Weights of a small GPT-style language model, trained from scratch on English Wikipedia.
Architecture: learned and rotary positions, no biases in attention or MLP, tied embeddings.
Training: a variant of Muon for these matrices, 320M tokens, 9754 steps.
MLP neurons of a small language model. Each row is named by its layer, matrix (up: input weights) and neuron, and shows model dimensions 0-255. Each number is 500 + 25 x the weight over its row's rms, rounded and kept within 0 to 999. Numbers have three digits each.
After each neuron's rows, "fires on" lists the tokens most often at its 100 highest values on Wikipedia text that the model never trained on. A number after a token or word is its count.

L2.up63:516505478508470499512483492465513521553472500480543455487488483524503477460504463515509523516500475506475477505515472500464470490517515555541491519522532494509508494514505484523518505487493483509531487548507515480488495497487491505478464504491488454557492451502514559413553531470586500502495485468528495571520508532484464513485520450519535502461469524512509499518477489509520448509487478496522499492543484495474464497530502499444523500488461529521489488488473509534479546502490480503492534476483525509496506474530504466511496494481509516504508454508516526527495487496478514484512482487473501553483493511466458471520573486516490514512509478544549501488476521534511513516550542529525487506504478456509493483521462487485506525495528479529479484462476475534491501517420489
fires on: "0" 22, "7" 15, " " 11, "6" 9, "8" 9

L10.up1097:487476469542520487493497456503490510509495485520497459508474512488467482475546501532480461480464469525530501508509486487466534503480508484528524513513552493522503481490536511553469517489479494521528493485518468494517445490540504486504530530511551493482492476495476516532491555551465472504488511510523497500489495500502484516525487513495493503499517520524504496542521456500478474471472485459492503484528509561517513532421495491490499516548524521469540511502496469512479497517598494498548513503506475472548487531483518431504469540489492513531457503481508474493542496486494504521522483471504486501531521474480486499474493501512538534424536475440477489482531513495521478493502524465531471503490508485523464512474453510520525493457512491490496489485481498454465461535507462
fires on: " " 25, "9" 13, "2" 12, "1" 11, "0" 8, "." 7

L10.up715:451484515548510490537460471482498498503483475490533529506504449482516507501532522526526499513528495478549478481530491538490523532476487497484490489505477522510493492449506494485468500461477520495492458525475491473529471496526494477496538527533493517494500527480538518514482532517526502477479492496514509493516483517467521525483505501499497516499548502466509500497508464476470508515491504538453491432494504465510472551468493495466521527473462526524469487545468465477449479485536471468502491499477511535442525512490518485513499488501510521482487498513522526497531506498538499531476487520455498519519502501505543475531463527441495494523483483507474494480459486487519491530483498522471525486507474496459472478514475506526492548539507526489486507450481500526442524492527438
fires on: "0" 70, "–" 12, "2" 6, " " 6

L8.up1179:423471471488490525481461501536519470538473513512510504511535471454492469487499508519468511539455503466520489526503496507520467490483506503513473514503475441457525489492489492526508506434525504483488470496517460544497485482488484455491526496460472476489513484456493487500490552500525442485502536514509479482485534485439460471508567534503518504493525464509503496466511512498510506505495509504495540486503530558530494491536492508481545529481474533505476510509493522487480467508526483502485537459557522507487529505494510500483525526521496455485464495490510502513480496488512524497479525478503540517502505560522534492500476472489487484522487470486472455478526554501512495522547479477471487523491521524487479483507515468512545506521490503541519489484509520523495486480519486
fires on: "," 39, "–" 8, " for" 8, "0" 7, "-" 6, "9" 6

L2.up940:503504495523513520501560503484529505502501472435507497449469528474505499520512492455501520512491477526506520486522478492466518476509488498498485515443519474535487516487490489538511493478523490484497516470567475535487538527518468461520510460503505480487510520490515520455559484472552560474532498495522499516528506518475491503492535453536481501504464469510498494500489469515517479548493519507479473449484532488510534538539483459499520500488453544481512493493461492531486532521531501447483498527486522513534455509533518453504471456508498496537521498510507499497481479483528470488469518488494483534479493499516433472500511501461457497488528505473516516500508531522553528509542469503477506521513516484513483482488487508521472483536473467486485478506512484470472502509480550
fires on: "7" 47, " As" 11, "8" 9

L8.up1574:468453481517505503525522490494503473543496492524523454483534483522479532535490526516512550506477486547446478486515496539482511536530505518498499491489462529496520477517506502446461519484487514509446507475530500507500453478515507492521479469478505506481474487520505467506512511575545495508498481489531488461530498540522488528506490500478477534508534531515533510486482506527512483510494466480482492464541536518509475488485455480460560536491461441507514555537456498479521491474452487500504481485473476565515529488517518491510527521536487534525493477498481479500514553470502484485494545482481490463514486473489514510506497485487538531472495514485505536493469519499497497483477473483491475525456497480487475537485509500481506494521538508538488494418480504520464484475501503
fires on: "2" 37, " on" 16, "0" 9, ":" 7, "4" 6, " of" 4

L8.up617:477531504538497500512518538481482480466506493480509572499526479534537547503527424497517497500494489481535500478514528482497546484505494504501537456482479509485538500492495488542487499522471480526481492506495506496452502459508522499497543481463486485493552466503505512484452543457510503501540524463501511491499488480510493453490558508471525488457530514558535523489508538478502535515466572489492515504512523501512489479471489462505528523490502494521494532478470469472502493530536521524494468515500533488538501518503502470540486499498502510509477472485460473420496504537461483510569470532485490529511496489468526524480509483539500499498494527499506511502498533509507465443481494493526518481490482482501480512493549471550527482524517478515496502485508522500469520495538491
fires on: "," 28, " with" 11, " to" 9, "2" 6, " gave" 4

L8.up1439:467526509463454529500468524492518479484503505532503469454512485468491486510527555470472501503465467513508498520539459508481491446490511490479465515521488488522465490494477477504491533463506521490505453483485467485511481489522478481466530451517509461533501475450531547511497476492492495501507461505522536518504461478480456484493513488480505497517496505455496504525485559517477520523476480494500509509504489492509516520528521518457462516466509540482506485468504533494501497521494481500498503495505478475495518494491540504491548492521519505506514490527518459542518464504529542487442477490490501542497479525527471455529503496447537537464496556488522475475486542567503496492517503492494543431538501534506532546519508524488497473495535460525522468461536486538461487526480499
fires on: "," 20, " (" 9, "-" 8, "\"," 8, "\n" 6, " of" 5

L10.up984:530479486566464536555527528492483495480515514493513509486502522521482497499546505500467532545494514528528527532473540475509527521483557518523501513461488509499455450475547483516454447511492523486472464484519505569455480488511476464542511526502508479524501491505463499478545484512454464513493538494494509468516465513501500500506486530514541520481510518552497493516491514482495489488519512480514495493474522512512445477495522482488504536541498490468478487531495504495506499499518452501484532502526472505548474505421497509498521496468506484508501507564491503490551542509502499480503518482487449463493511481466533474483509500488481515503533536512472468470494525523469485496502485488492497496510456501523507525502479530479492480488489518481479521491467521514467458542506484
fires on: "9" 18, "0" 15, "2" 8, "6" 6, "5" 6, "8" 6

L10.up1025:480519501510474478496481515499482452497461484466458515448537518479476551497514527461508480516486498509501528588512533517505464541480521477525496513542546531492504485468494521486491479469541457512463426462484475518491518532515535522518471534463495527492514492502493501458496485489511477528487506499503482507475468529547474578464500464517511492558477485514515519526517512475560473509527516520480471454471499537479504518511512534438511524462508508505491522537518483466506537490493461499516501474485523458495515497521500505541501514531467480460487504488523510502521474516484520512513510485485463552496475527453468505495457475494490501473469530533519522479487521493488472530543481507510490493494520518502545533498473528529540528505531472507480491467506529491474539495494530
fires on: " " 51, "5" 9, "." 7, " V" 5, "0" 5

L10.up1315:556494510486437500554512507524471506535451503545512494447479469515521509497487491531494549536504572492498460493480512498478469518507481481465517505539508505537522479485496537494478497538502486497474497535541519501537514486497539504481512520489545499493500497458488512487513515492508466484498481493509524467489518516482507548521482520514493515510516550476496510516495527531519454471479456496456464476511498534507518463504504519490543503562455546447522517487502446486476498524518538490472492501488490476515513484509525513470522510522465461495551453491506422505477512532524482503523513503496484476482458488462483507509493475510533476510480480461516527525549545457508474509482494509505488504506494478507516509521481498462459460489474489539524498465493531481477472517474495
fires on: " " 37, "0" 32, "3" 9, "\n" 8, "." 4, "2" 4

L2.up200:489522425502518517503494474497510508511508502479484481507490502508508513482503533477541504485509517448465458467501482510527505477534515462563528518497554477524549508467506460516501484477494451506530536535482528488509519507500515504502504489571510492510510522539550477510510501513481515486537489513528518517511529511497482556508471494512538460467485497536498476507485486504503459513520518522518534543526478509522493471535525537478479514488487476494467480498490529463523500513461503499509526478496514491532494456478466437483517514457493532486501482512522492506516511544491472519544472474494480534501500522497484488520499468443506456506505495511459474492491528495479464502490469494464480507490487484498488498513469484499472542490503485548485467566455487517507454543485524
fires on: "0" 28, "2" 19, "6" 14, "1" 8, "9" 8, " " 5

L2.up898:500495533483479536474515465517574503491482482532467487514530520501478457508506512461471500487540495508471509505496512476501494529471517471469514546464496493495555496534523514528444488492494555504525480508482489483497518496498475506485509512545493528446508527551465484473492501513497502489514525489485464465518538533482470474506507457505486496544477466523525509496490520454518510491466484502479475469488505466493574500510514489522499491513459532467526483509514475505521488485490493511503516492514459521454465512512497504470496501511516515539486462533509505484518521557474497521494483522502499536497533453494507526508481517472529551498513504477498481468515485500529510481488489473509502498485514569480470481475472532501510462470506453481507473515471478501489555514458531
fires on: "0" 51, " such" 11, "-year" 8, " contract" 4, " in" 4

L8.up1317:458467462511465476462495480499529521534520515452502506498573488500488459476477501511508504485504528470511492478506550531556504514499512500484461525485517515533489450523503520455504538490481490467543522523520519498473452480545503503517504522493503495511511504510482484458509488518519507506498504470505526496453540487484467500480520546525495545517459503510524462563502480528509475523513559536528466536476518484495556523425480460499508522522498540515512527495516505536482489477505493498470496499502505462483495487485521458489513541482502466459468507476499462499483485497533511473544512516446495462475513534551487574498459462498514509490515470504507495463503522530501544501503481479511496494472513505478488510542485499484532488503485504487547511503532489472514511484549504
fires on: "3" 17, "5" 13, "2" 12, "8" 10, "–" 7, "9" 6

L5.up766:492478483534510505511476488507505488492468462508469518484517518478495544545529457517502535462469525455426476518501470473490507519523516497501488553495471538501504490471503508494469498500503530488466502510495463504522542503512537523503479488517508526505496482493500468521510512559547511470498507466494502476510496534506498511533509499454540492495501503473532483501500474490537494505482470508494504487485471491488459463485477516516560503435499528492496495541454437475512474480513545547503489515487504485502456519518492443507487532529458486500445489501517554526482503464474525491542489504468501520554453495515470533499460514508506506477490472471510517538519526520515455458540517517474535512478519520483498474500489498489545507524504510513506488503507445448469469453518536
fires on: "2" 43, "0" 35, " " 16

L8.up854:528491497523448502519499552516467524509508512523505505527518512472529505472499471480497507481510509520516459537513514475466498479495535491541533529522511523525489520522505501559490448519501497515511480500509505471507478471443515480517521529491533509427486532522510534505506526495474532505529497522525476460526478512495544487461496499448494489517506500509455495509437503509525427511476494493486483485505496536502463519488481503483542476455514488472506503509506520501527491511476485500532497489512518509508503505484496532525488494479521528496484474503495496481498516519511482527473473518500510486521491507488522527507515543483481460497526519545476466451513458464478477520477474474514487532475478519503504540480512498483486503528516503493483537478456529474486497556434529
fires on: "7" 21, "5" 19, "6" 17, "9" 14, "8" 13, "0" 10

L2.up1384:515460492579483473485497466509526507460463524449465505503517499487521499510490523479487495481473509503565504474472479488514489482560502484498491481486536517484518504466506500511490475542491468522559527503492512489530506493507490467475482506489491536522512549549474533471531468482524530526534499451539511518516463532508563529480515489515491490480493478476508498492488526500526475515527528472475519500480478492476476474491439491543529487507514471508509506474528477506505495536516518509479481512476563452503522512467497491511475519508525497562450486535499472495472551457475507523522473516524468523519506482464520515499507512481504484526493502457507491495481471482499492462468520507509471520486481500538478498492444501509477506485516491517498540562470490509470486502457500
fires on: "8" 18, "3" 17, "1" 13, "6" 12, "7" 11

L10.up369:489501510490492517519502510475477512505533479469509496502486492570517524488500500530492521489492521506470523519533520483542519517498496505491477542522507498489561501486504538495524479524518514487513472513492495508473520523512523475511481493456522506561551508492514492491485511478525507480482490450496450515493521497510476522526524477507471466485481513463491500477464520477495489525476478531507433513503482482485520491493454536464490501494487538465486448479509485487453487478490523515538521510509473483512521461522495499507500521482520513509556534498504507493508501492492501471494495488503472483505439499492521487522566500499480500513468453511511516526469521477521488548523563546436477445476551478482528490465476474497487551478526507505545500506504467525447491505484511
fires on: "2" 13, "7" 13, "6" 12, "." 11, " £" 6, " $" 6

L8.up556:517496489505515492500503470524488533501496438538519453461555471454509522541534466486493550533488449520511479524527516493497499508505522479509479547528482457517484486531481533545475503517538486480499495487493489497505484487484460530483487514495478499517514475508513520472523497504468482494490469539498493481469497496514500493520489461481460514515571530546513455537514488542490511465536501515501501519520503468521504479522476472499475490515519501481534527500463529555497485464464504510504518496468502526519518533529499479538515509475463488525523519506503490468512519470521456472482484502555437491539502506517474519482466506478497489449483528488477498494495488468488505520480484500534502536484538484431510504472516478530550488535491462492527563523466462526516534481550483
fires on: "2" 15, " and" 14, " a" 13, " –" 12, " to" 12, " as" 5

L5.up1177:473521467505460512506505485492502521502496508527472495505482468535516492481491507491449465526485519515495512520435559540510518456440455510466496479551534503522509522458491486542522521513490484531478489517491484487494468512503486489512491482505515458543511477508543458489444496509475527493521518545506532518532480491509568520500501501500461497508544466450495513486508449492434537512505504509501492468531476535478524515496531515538506525455463487491506497511534524483477492518512511535502518501513452510543502524478488505496504536484516550528537459485489521510480464481513503507510484504472513460541525470504463489501496495499504463524491474517465513510491543459510503501520481456509463525513486491498505530502518514450469515530535546473514466489483504524440512519507543
fires on: " |" 34, " " 13, "-" 9, " two" 8, ":" 5, "sons" 4

L5.up1251:531459472522498495491491484503502540488569530527513476437520520474527461520486506489459483467516544544515450513529481496530509493449478511549482535525496543545504518513470506507549496477492513504455470502544518493491517513522493531522500463480539492497538469478522476490522523507505508490521481476503571478493485506501514491497500519585477529487494470476487490485512502490551501496536472471474474480479487528494509493527500476486504489501502486481527478502508529469475510498487516501482496468507523485512519520494455535520471517509442493509512487453479503486482519539503502522523512533539501448490478502498477526493492489537504488491496495480514510487525542460529481508476455485528483497476502450508477439478537514541502513500469506482498510496475496471485443524536488
fires on: "2" 16, "0" 15, " " 11, ":" 9, "-op" 6, "ic" 5

L2.up794:519483503510497526506497482530478492488486536476529532490492526504501487499529548567490474501496487503515466534507515509517456496471513535492489514515519533466494494525502490535506522497540512513489519468480486498576504484481521558471491470526529489515483500519489505485510526498525519485500531512503516493450446451528492483499530584502525507533493566499485476509429485508512491512502473472492469456501503503540494506479462549532521533528497493471507548514489490473475497506521500521508450512513498513510529519490501476515519514506532504524509517511467508511532511509506519503474512514493494437506480490473516508505495477513483460463498489484455435478459438503517501463498519460493455481505514515534479502469460480501503509454519518518518499462484546495496461516503490
fires on: " d" 24, " for" 21, " without" 10, "n" 9, " to" 7, " we" 5

L2.up1571:544489460469477520534478517470496505471505494519512476507500487517492509491515486515472512492497519479497486539493490512501498510494493541520479463478506482500504506529499493444509505486491523519491535465488470502449488549500469493492506490495522481533480513512521460512478512526517461491519519520513507491543464527535529491552457540524539498519514548504487495514492521527463489500470460514496494504506554519438492518510496515494495483486479475501487510500464533450481516461473504537446523564512486518493493495479532473525476491516459509459459513495500469439532507490491476509499500507512536471533457493538537535500469473499537515492509518479497521554519481498550466510513490489480452494511531508535469546519497488502517498491540533449470475508466522492532538455512508
fires on: "3" 26, "1" 23, "0" 23, "2" 8, "5" 7, "4" 6

L5.up1313:518467468522509489514540525463498485503490531497493486486462479479557485492530513517499506483513510489489466468480479483528476500505492537493468468510499487531507474491485500534477526516505516500547472575501477448544504492505514542524487492505517504510527438513497507504509443460545511498529508460505505489491449541471490498522494473503517476501544465476537571496541538512459492483526472538518489502525470493509494511511485553521530500530500509488566519473517517512464479491506487474524486497470465491439534499472483474521519513481522463483484537452482505535504549496520499520498469500488478495484473514493541510478535498532474495475484467500518502500512528538508527494508504466523472442444503545469527478481526471514511504507541505534493546485516475467486471518498479
fires on: " " 32, "." 11, "ov" 7, " |" 7

L10.up1220:469527441509511506493519549509528496531522487507478465519492544482537524488490548465474451528475516484495490534504515494516516489525520492480456513488525465544501473445509542526501492488511507494494473494482546508527530504584524506479503499463497508516518476495468507459514530559531483473494499487467511481500496535549505521471492474487506496487479503514458538501501508510559513532468523490475497506474472554485501484484465480489503540501492534502458513492488497499527525540479487573472508508484470495473460485497500526438494500482494489498502517515487549458541489505457506526488469505514478461481466517492502511522484551516503493519499496510434461546523447504490504510524487456510486496502486483494515496499467517446550505441494461485527492518480496484491502493498531
fires on: " " 56, "–" 9, "0" 5, " ft" 4

L8.up1296:488503481493472508472499435539470504526480498531520499518482495501501464497502491517467491501505496520536512557492470529536473516464453488495486482525493466458502521485494459504533499470522502477519481503508531495518487457506533451485538520509511477517489505534544450453470531508513536496443462459538513465470487541549512495517469541471490483526504491538488522521461535512538470512562478525492509498434489497508500521495544492509490510517522532461516488459499519516461474485504504522503483538523495518504500478493546493539498532544469511555522484492489476531495482514519515529474532521559464452501493489561505511520519472517500458542482486471491513516484513555500485507485518486519473504480530542519518483510481482521521484495471470513505513476464482467489510465513510
fires on: " at" 57, " At" 13, " of" 9, " for" 7, " de" 6

L5.up1548:500500496515493522489501535458562519539518466525507506490495500491550513505508479506495496484491436465523527466461512532514516497532473529475490505469537487510509490477496479524461549492458470500471491474514498513507509517531533490485565482475439520481528502493489510495532490470490488437517505437469504521522460454503545477520474490500528462488498500496515509438471507499427492508492556535522513499500502482482519519485456478515489524539584493505452474451500481534486531524482538524512534480484543492488490489489503503514522502492534526488493503508497490516520511499473532540556465495497473520511533511466451523498514508508477465531503521492468497499519476527482507459493531558489496531480477501493507490451491466552466523475499504545508492503517548490512490463507519
fires on: "," 27, "9" 14, "2" 9, "0" 6, "7" 6, "8" 5

L2.up407:530482557494470495511500489539484503467542470510533444514544492472510483523502487491515485507520508535498476483518488531517494475456437518524533526518480495545494496497524521477459534499487504484513509528525503496492533470517448480480423509459489451482537540491536509475463504516501522473438494519469532493505493510531484524502507503513512506541497518509486484510506525521512493485514472500499486477512503463497528522468448503513493495556526525490504501517489533505493501539496504461514496502518535512542460484516475530508472504468500517518515518459514491508525520515479482560470514466515461501478485452481474499503551497485487490500514510527466514530510463473523528501532473477518440473482509487542451451512500478509536509494499549474514497511521514519427482487528472
fires on: "0" 27, "in" 19, "as" 7, "2" 7, "a" 6

L10.up355:487504537511449518492494488496528535484478452539468455477500565486529541517495517517481506526556510479505499501495503463503461506501530473517512478482508516523570492502492499566441486467481549495528493444513497532530489512456514506505463525476505488511512505474483510457469503509457497489443469519533519501506511460497504494461554501517489508503516501498527523487518526551498494459495538529518487551490542530498499505485490518493503528498500494498483548506492503517489497547494494434480516494462508499518488517457520522479476507497497474503535534539522511488497522503524508503506459508514477522492491560480516509485479445514498484452496504511468493478509488467495484496500516514510511523537485520515483471511487523533523491498488478501447507538490514513469492443503497
fires on: "," 24, "." 11, "–" 10, " and" 7, " –" 4, " " 4

L5.up1562:541516508520528487487489506475538521448513483522481546473470542513518448531498516499474542492512515479529520512521474475497541533492510486488503523464496487495495508464525490550510520466547490506525492526499462520487493552525501512490492516496512504514498463525538525488501496535500529540440457468507522495510480506494509505476524532500492529492477515521520520495478554502474577494476472480524477494515510501499484522499489520526508497533505483445505528498461552493498503495505456516523473461467456507493513488484526467494488497487496530518528466539453514528503573481536546462472458485474484472522473495502466516528496486505475521506501494515522500496496506495482504481512497499514457538512470497496520446471504481507504517501519497460491508495483449515514449523536493
fires on: " to" 75, " helped" 5

L2.up12:494525484478527510489509459513482515440526501511543545464496471488496518432572526517446519530506502484515494537552495474513546506470518461515484498521492490513484474489522491540529503488526518520497471485471493493504514500543495493484516545482526459509502481473534520472523528519526504510487508473514511492506497528507481468502505548497516497546457472527473455511470509508495536534479498486500528496510492485450497467502496544496522494501486473435523544486508518534485526475462493478498471490486498515493510518500468472530520541511504503518477507512471467512474520466526490475478547502476494459529520490486459504554519469487474496463525477488536476479454462514496535469485524515462505519490493574458526504548481513492545482452540515501474511446469488495489525527490494
fires on: " to" 69, " off" 8, " left" 4

L8.up1215:524525515492499438506486488464497527492488451465497547557498462483500467490500459550549484519495479504542549520518545489482468563509468514498520508557535510514511453494449494496507493481532482502485464486502499509473482476540531455511464520499469518518495519518484481498519473497485501488494517524488513525506448463475493488506502473507516468549504477526498531495494487463457510488498513500496519457409499479527525484486494485474514503463541512532457517504479541519496473495518482491466471527539470496492495473519468542507485527469510500515515529556539497517507470501523499510516497487510477500474489470475522453486480480531492470493508490468531481504536490512487524502504482494466466522505462487539503511491512550492518476495486469509502539535510487521495522502511478
fires on: "," 18, " and" 12, " who" 9, "'s" 7, " to" 6, "." 5

L10.up1231:506468503460480527491518477508538485510486503490519460503536514513477505504523488487463516464457488538485522529478520505495547450523478502524491517578475533510532485520478482531517464504522534484545509536461500532475528485502550481532455473496539499515477479507485523479450526491528460461538521473515511498504483501524523499495492497538474527462488488561556487485500497495527480527492476452503472515501500512476498512496492486476495497538576483537495515486512523494491489452526520499478474498521472463478489508493465460475477523512524534491517484529570507507506556512518493520466496521483477466501492467501532503466490448512495515489538508443475512453535442510487475516465450487491483521475498523462470484531530507537493508480511500495479481500472498484487477519492504
fires on: "9" 36, "1" 34, "2" 6, "0" 5

L2.up414:502462490507519477510487508470488476495501512552501501497478480514539506497518478463472440495545482492483465532519505507530497500510470506531489497572528500521531467470487494512513454460497479471485497522538484506506520505520536487497535552532483465512464471493494489518501480514502532489502487493465449494471493491490521529524509522549512480512527505494497482519534497504444449489490492510513516541499494568496572528488534502492522452485541479495533523496514530472473494533495495491543499495489501469482533485518491473493526523484515452522477508512521479487520530478496512546467443487521531477443509516506479519478520513495445487546530511550503468513523512495534497495498450485520504477501511523468502485525495491476488513501530513476500475476482527480474454457486472
fires on: "." 51, " Comp" 6, " inc" 4, " sub" 4, " •" 4, " " 4

L10.up1026:483532455514520551466533527498514524515480502481531524490468497489504517512521501513511519464533492486536490484489520528544455550502442539510494532484485478506503515493504474501476508488521501484503490537478497519504536485497544436500503502547521448511537462515496539499465532478488494518469485481491480569513524482508524491465485514565501472496509519508480528525509518510508482511510471502498513483460552474507493527473501493513495523433478491503495580518474514464514491518531504541501517494511502478499468487497472511492520508435558452540478466506463506470525516487478520542508498505464507487496534481535497516508484462519515476465497483501507487563520523480506493499461487499484501497533488479496483524461504472506491506521488466498512471483458465524467483539499486
fires on: " A" 17, "A" 14, " a" 10, " to" 8, " O" 5

L5.up873:458490477483510518535518477568521491524505502499541483538503492486505526450481508508549507495480507495502468508514499553502562513511501480471477462491478494486477482521489479473528529457491495468509496494479524509524506495529490486495489518501521461504536510498506478505529524482507457544480505495529486499543484521477507482498463545463535512546471488545517453540492440524501504484486531516554536482481508483462534470522502472518496516523501508489519459505513467489493496534496518460522518501518488490489477492513556473518492509545530477515488504454487468487523501516511544556520485526530526478505533535514530470524518494493520516497530495492457507499520447562532477494477484511523476479489506511519533480491487478490514463553519484491492468457509500450505468488500483
fires on: " for" 58, " as" 9, " For" 8, ";" 5, " of" 4, " to" 4

L5.up784:467495523498491483467507497503519483514487518507485513503551502492499469541512442542547494557539500488539537489519477500524521511484520524488472538508524520490472471464491503473540491514480502532529500467491534546506493464493512474452495485514475496528537516477486507494466522493493471440522486554505513499497524530484503494518487518445490464497563482506521475507511493491524490501500487492518497506503489474562530510495519485463497533489493508479477488561498489505517459493481466493470510523528459523508531498472479535519472509510522504512529490480520527485455478476479516538485515474503552580465509458499515520476496481501509486490536482499478505523513501519459467532493522479512472530515537489483493500535485443487492503511489451522498522544471488487476536503548492
fires on: "." 41, " to" 30, " of" 11, " &" 4

L2.up1597:495496478425469513516514517514509549552534496525478528481536467536496533470513460457497542448518500497535519494481504509535490513491493508499543470495495505501531521491519464536451526466487483490527492507536535484494517485522452523507551467492504497505506494502478503511524524485447524469490497502480522500512531513489505515476494492495495523473470467454567478496458434525493514510507505517499460503476464497478511463497498489503503509470508502481482525461522506487488498486489496470474479530504503489553521477526466475505489449482477499521480514487484499553529512571458503456462541499506498474501505476520495475460495514559544494491483527503475536514512534486542531486533514529542523495530465486532504510459470508472497479496508506455468502504543466524501544487513496
fires on: ".\n" 24, ").\n" 18, "'\n" 8, " |" 7, "re" 6

L10.up826:466571484523507532518482473465472488501542514478523529498488511507467533504523473483559490509528496505508465479493479524484449481501457492535482523534492498512496501462528526517507498486539489500496532558478470486490496469497531495492533496523488548505493494489533513473509531515534530474452467525490487519481456461479513507509518487504514484447459501498489506500546482483515476498529508468461514481451483483516492532511486495481523479466490486445526489493506525467520474478500536477509525484480544486498488492500533486519482514496514490506477485474527505520481498468517511525477503507513524540551475501523490473472460468513485539485496489475506500528517487456509538472478513496462534484558511535544466483537463463502514495561504503534485470508497547525499531497471538
fires on: " O" 33, " (" 13, "O" 10, "I" 9, "A" 8, " U" 5

L10.up834:498482534452469513499501501490525484517502524512495495493532485492496502485511506504476515505480505497502517447532504528522530432533512556521504492477541517511492502476525527501486499533481488512476473482465470486510528494527506494462491481482526447478505473496481483531508497519480446505506526537471483485535479481481513464481489544525547511504440510484491529500455507498530535497484525528523500457475520489519468530490456539492504497478505501508560495522494506506450533461500509531475529489505538515517472452522507498512482484460552500451463545508486537471541507528514497541530477496500471511551499510509450499510536462496511494536515465473471516526531513527519510448474528496528520515492502525520438488492536547553486541511514483530518510463523462464503494504517477
fires on: "9" 32, "0" 32, "8" 16, "5" 10

L5.up75:440508505477497545487518456524528466518493521536476496479511518532497476487478529529506480553462501490494502489471493483501478542475482473488499477525482511514478513544481569461477489557487455540471492472502503504522559522517459491493468528511477518517504518456516457535514535506471465528460542515492535517506518486543470501459484488495545504524528524506486517477475509487534504491475519493504492499527468494488499512453534474502490526471522449498494499462486467519484459495506506473508463514556543536494488487525502494538541505495503516513529498486483535524544486536517503519481577511493497497500483499472473534553486484531479511490460458443505532511503517526504521506486482467512490474489504442461486488493509521460509473511523514513513490524484527510482499519504460
fires on: "–" 33, "-" 17, " " 8, " (" 6, " until" 5

L5.up257:473473459516448511493483448494497510525430502496486463478519507502496487515499524479462481506452502529475532536505540522508498526501476516479529491514498534497497514502474511513522523522513509569517491510507461506507456496588494493522479500529506481479531573478516480478527513510517502510501471502502543492494518515543504507518460495483526505483459482500503505529500498526444545512477503542525487488494520492502527519470466500531530507460490539495545534485526510542479486480511523496513514482499501510457506490532460474485513517475493503480497486479538447499496498535505524514490515502466471427528491495500437514545468506515503475473505473471500493497527510558478566474508493460516492486512417479448480518509483497490527505498492521475533463517489500459485484470522472
fires on: " |" 24, "9" 23, " until" 22, "7" 5, "5" 5, "-" 4

L10.up195:544531489487487509471521481515504500496477523447482508508502502472487544477536511478546521496514472510497525493573485534516474498561496519476506478476539468471497438514512505507530487493474529496502520493470516487475491520494523488519527505501477536457489486474515514528510483511478478508523490489481513530471517517524464487535485483541494520542473459515495539460502514504504513448498521492491472508500516448488532480528505472560488456536462507526510496476524456522474514498479515498513462542561457467456496475465512522498493512476482461547453498528487483483504513541494456457491504481466481484505509479471518495501507508507534512488498532524509494524519494500485487520521476485536437482479476516485500509500466529462521457486482490479465517512531531501517482487554466
fires on: " |" 49, " in" 7, "," 6, "0" 6, "-" 5

L10.up1243:492477509516502507531504489524501485555489534489497469472496514429496506558496481509480531478507517509454442486530487502529511539490476498460495485497493507490501520474500492490470540524466484509504481496553484491506503476515469526523487465509481515511456483456487503485465515556524541506511502493475467518495529519469466450511524499548486544509541530539502521502527499545498466512488471475451480509509493544455517508470512510475489502475510507504462442517484501492472446514481554512515506522501499478536478470489476475532513508487495504516500481513499529478487490505508577477494491509504532478485529506504518488542496524560489479475433542498512489488482506501568473487494460498470485488446519469515497485489479497500527496531532532534514519497529521478496518505508484
fires on: "2" 19, "0" 18, "." 13, "–" 11, " " 10

L8.up1077:496470480513482536507532515506480500531455513471463538486511486503540483473533498501487481483505521494463556512470478527523475496471483500554490465473490516472521568488505514488482515536454505505496477496462520478560509501510503474472541537460492483514511518488499533486474499477520533469510435505526518493508487481520558472503498514476528502527497504514503538451514496496504546510501501525477503515486502523506490532514500531516470503511548503506446481524514524478435489536453528503523490469517503489476529483482502488480487473468465490510461530491435500469459521466504486492482494527524475528477487486504531523505518483480489495517489490503513494473539512484497499489540520502480524505489496483555511453455510471527486493445520471512474499532542503503537526470515485
fires on: "." 16, "7" 13, "5" 13, "6" 8, "9" 8

L5.up978:520466483484500490506511476472533500506490473494460511511482512526504463503513530480501556474419547474493486513499501519477466464487482530488514512509475490483495515506509470529467474474501469528524517510509512488537513507514519494518546477539497448513519473520507493531497509519494530508458471505513482480463539522479530473513512504484454486534515476494481513495476526511488587487539493515489553518513542527488518550491488497465472526498505489462497510492541497513498528508518468533523478515473518486491486474551561510476478516527512497496477505513511475503504523506504495471470493449506473457460493449554510485544472521514486529506448490520509503496476481457542495478532494485500477536517525511471502509490525488532495516517534481545509496477468469528504500509498478
fires on: " " 26, " de" 16, "\n" 15, " In" 7, " c" 6, " of" 6

L10.up51:486440517509498466455477544522504525470508526508475521498504484469535518543526534452494472499493464480518513551517477530507475524475514539485550502561521504523446484483529514533506480515492464551483511481541501539553498519450476510511499495517503477515532502483518494477487493466489498526462495501498520497494514525539480483491461472461527497501520506530502464475470486517519438499504477509502497475499489512519498477459463500480468490459485531511506477534537506519541496523479440527510477506466496526480509536526530504461502465518495457491501530452504490474517496487496497540523497529518491496483515474464484528500455473504499543499484479497479522466510539475523470537511433455525507502512476529504506489565480518462530483472556500503466477528494523481492482481516474
fires on: " " 71, "." 10, " Kn" 4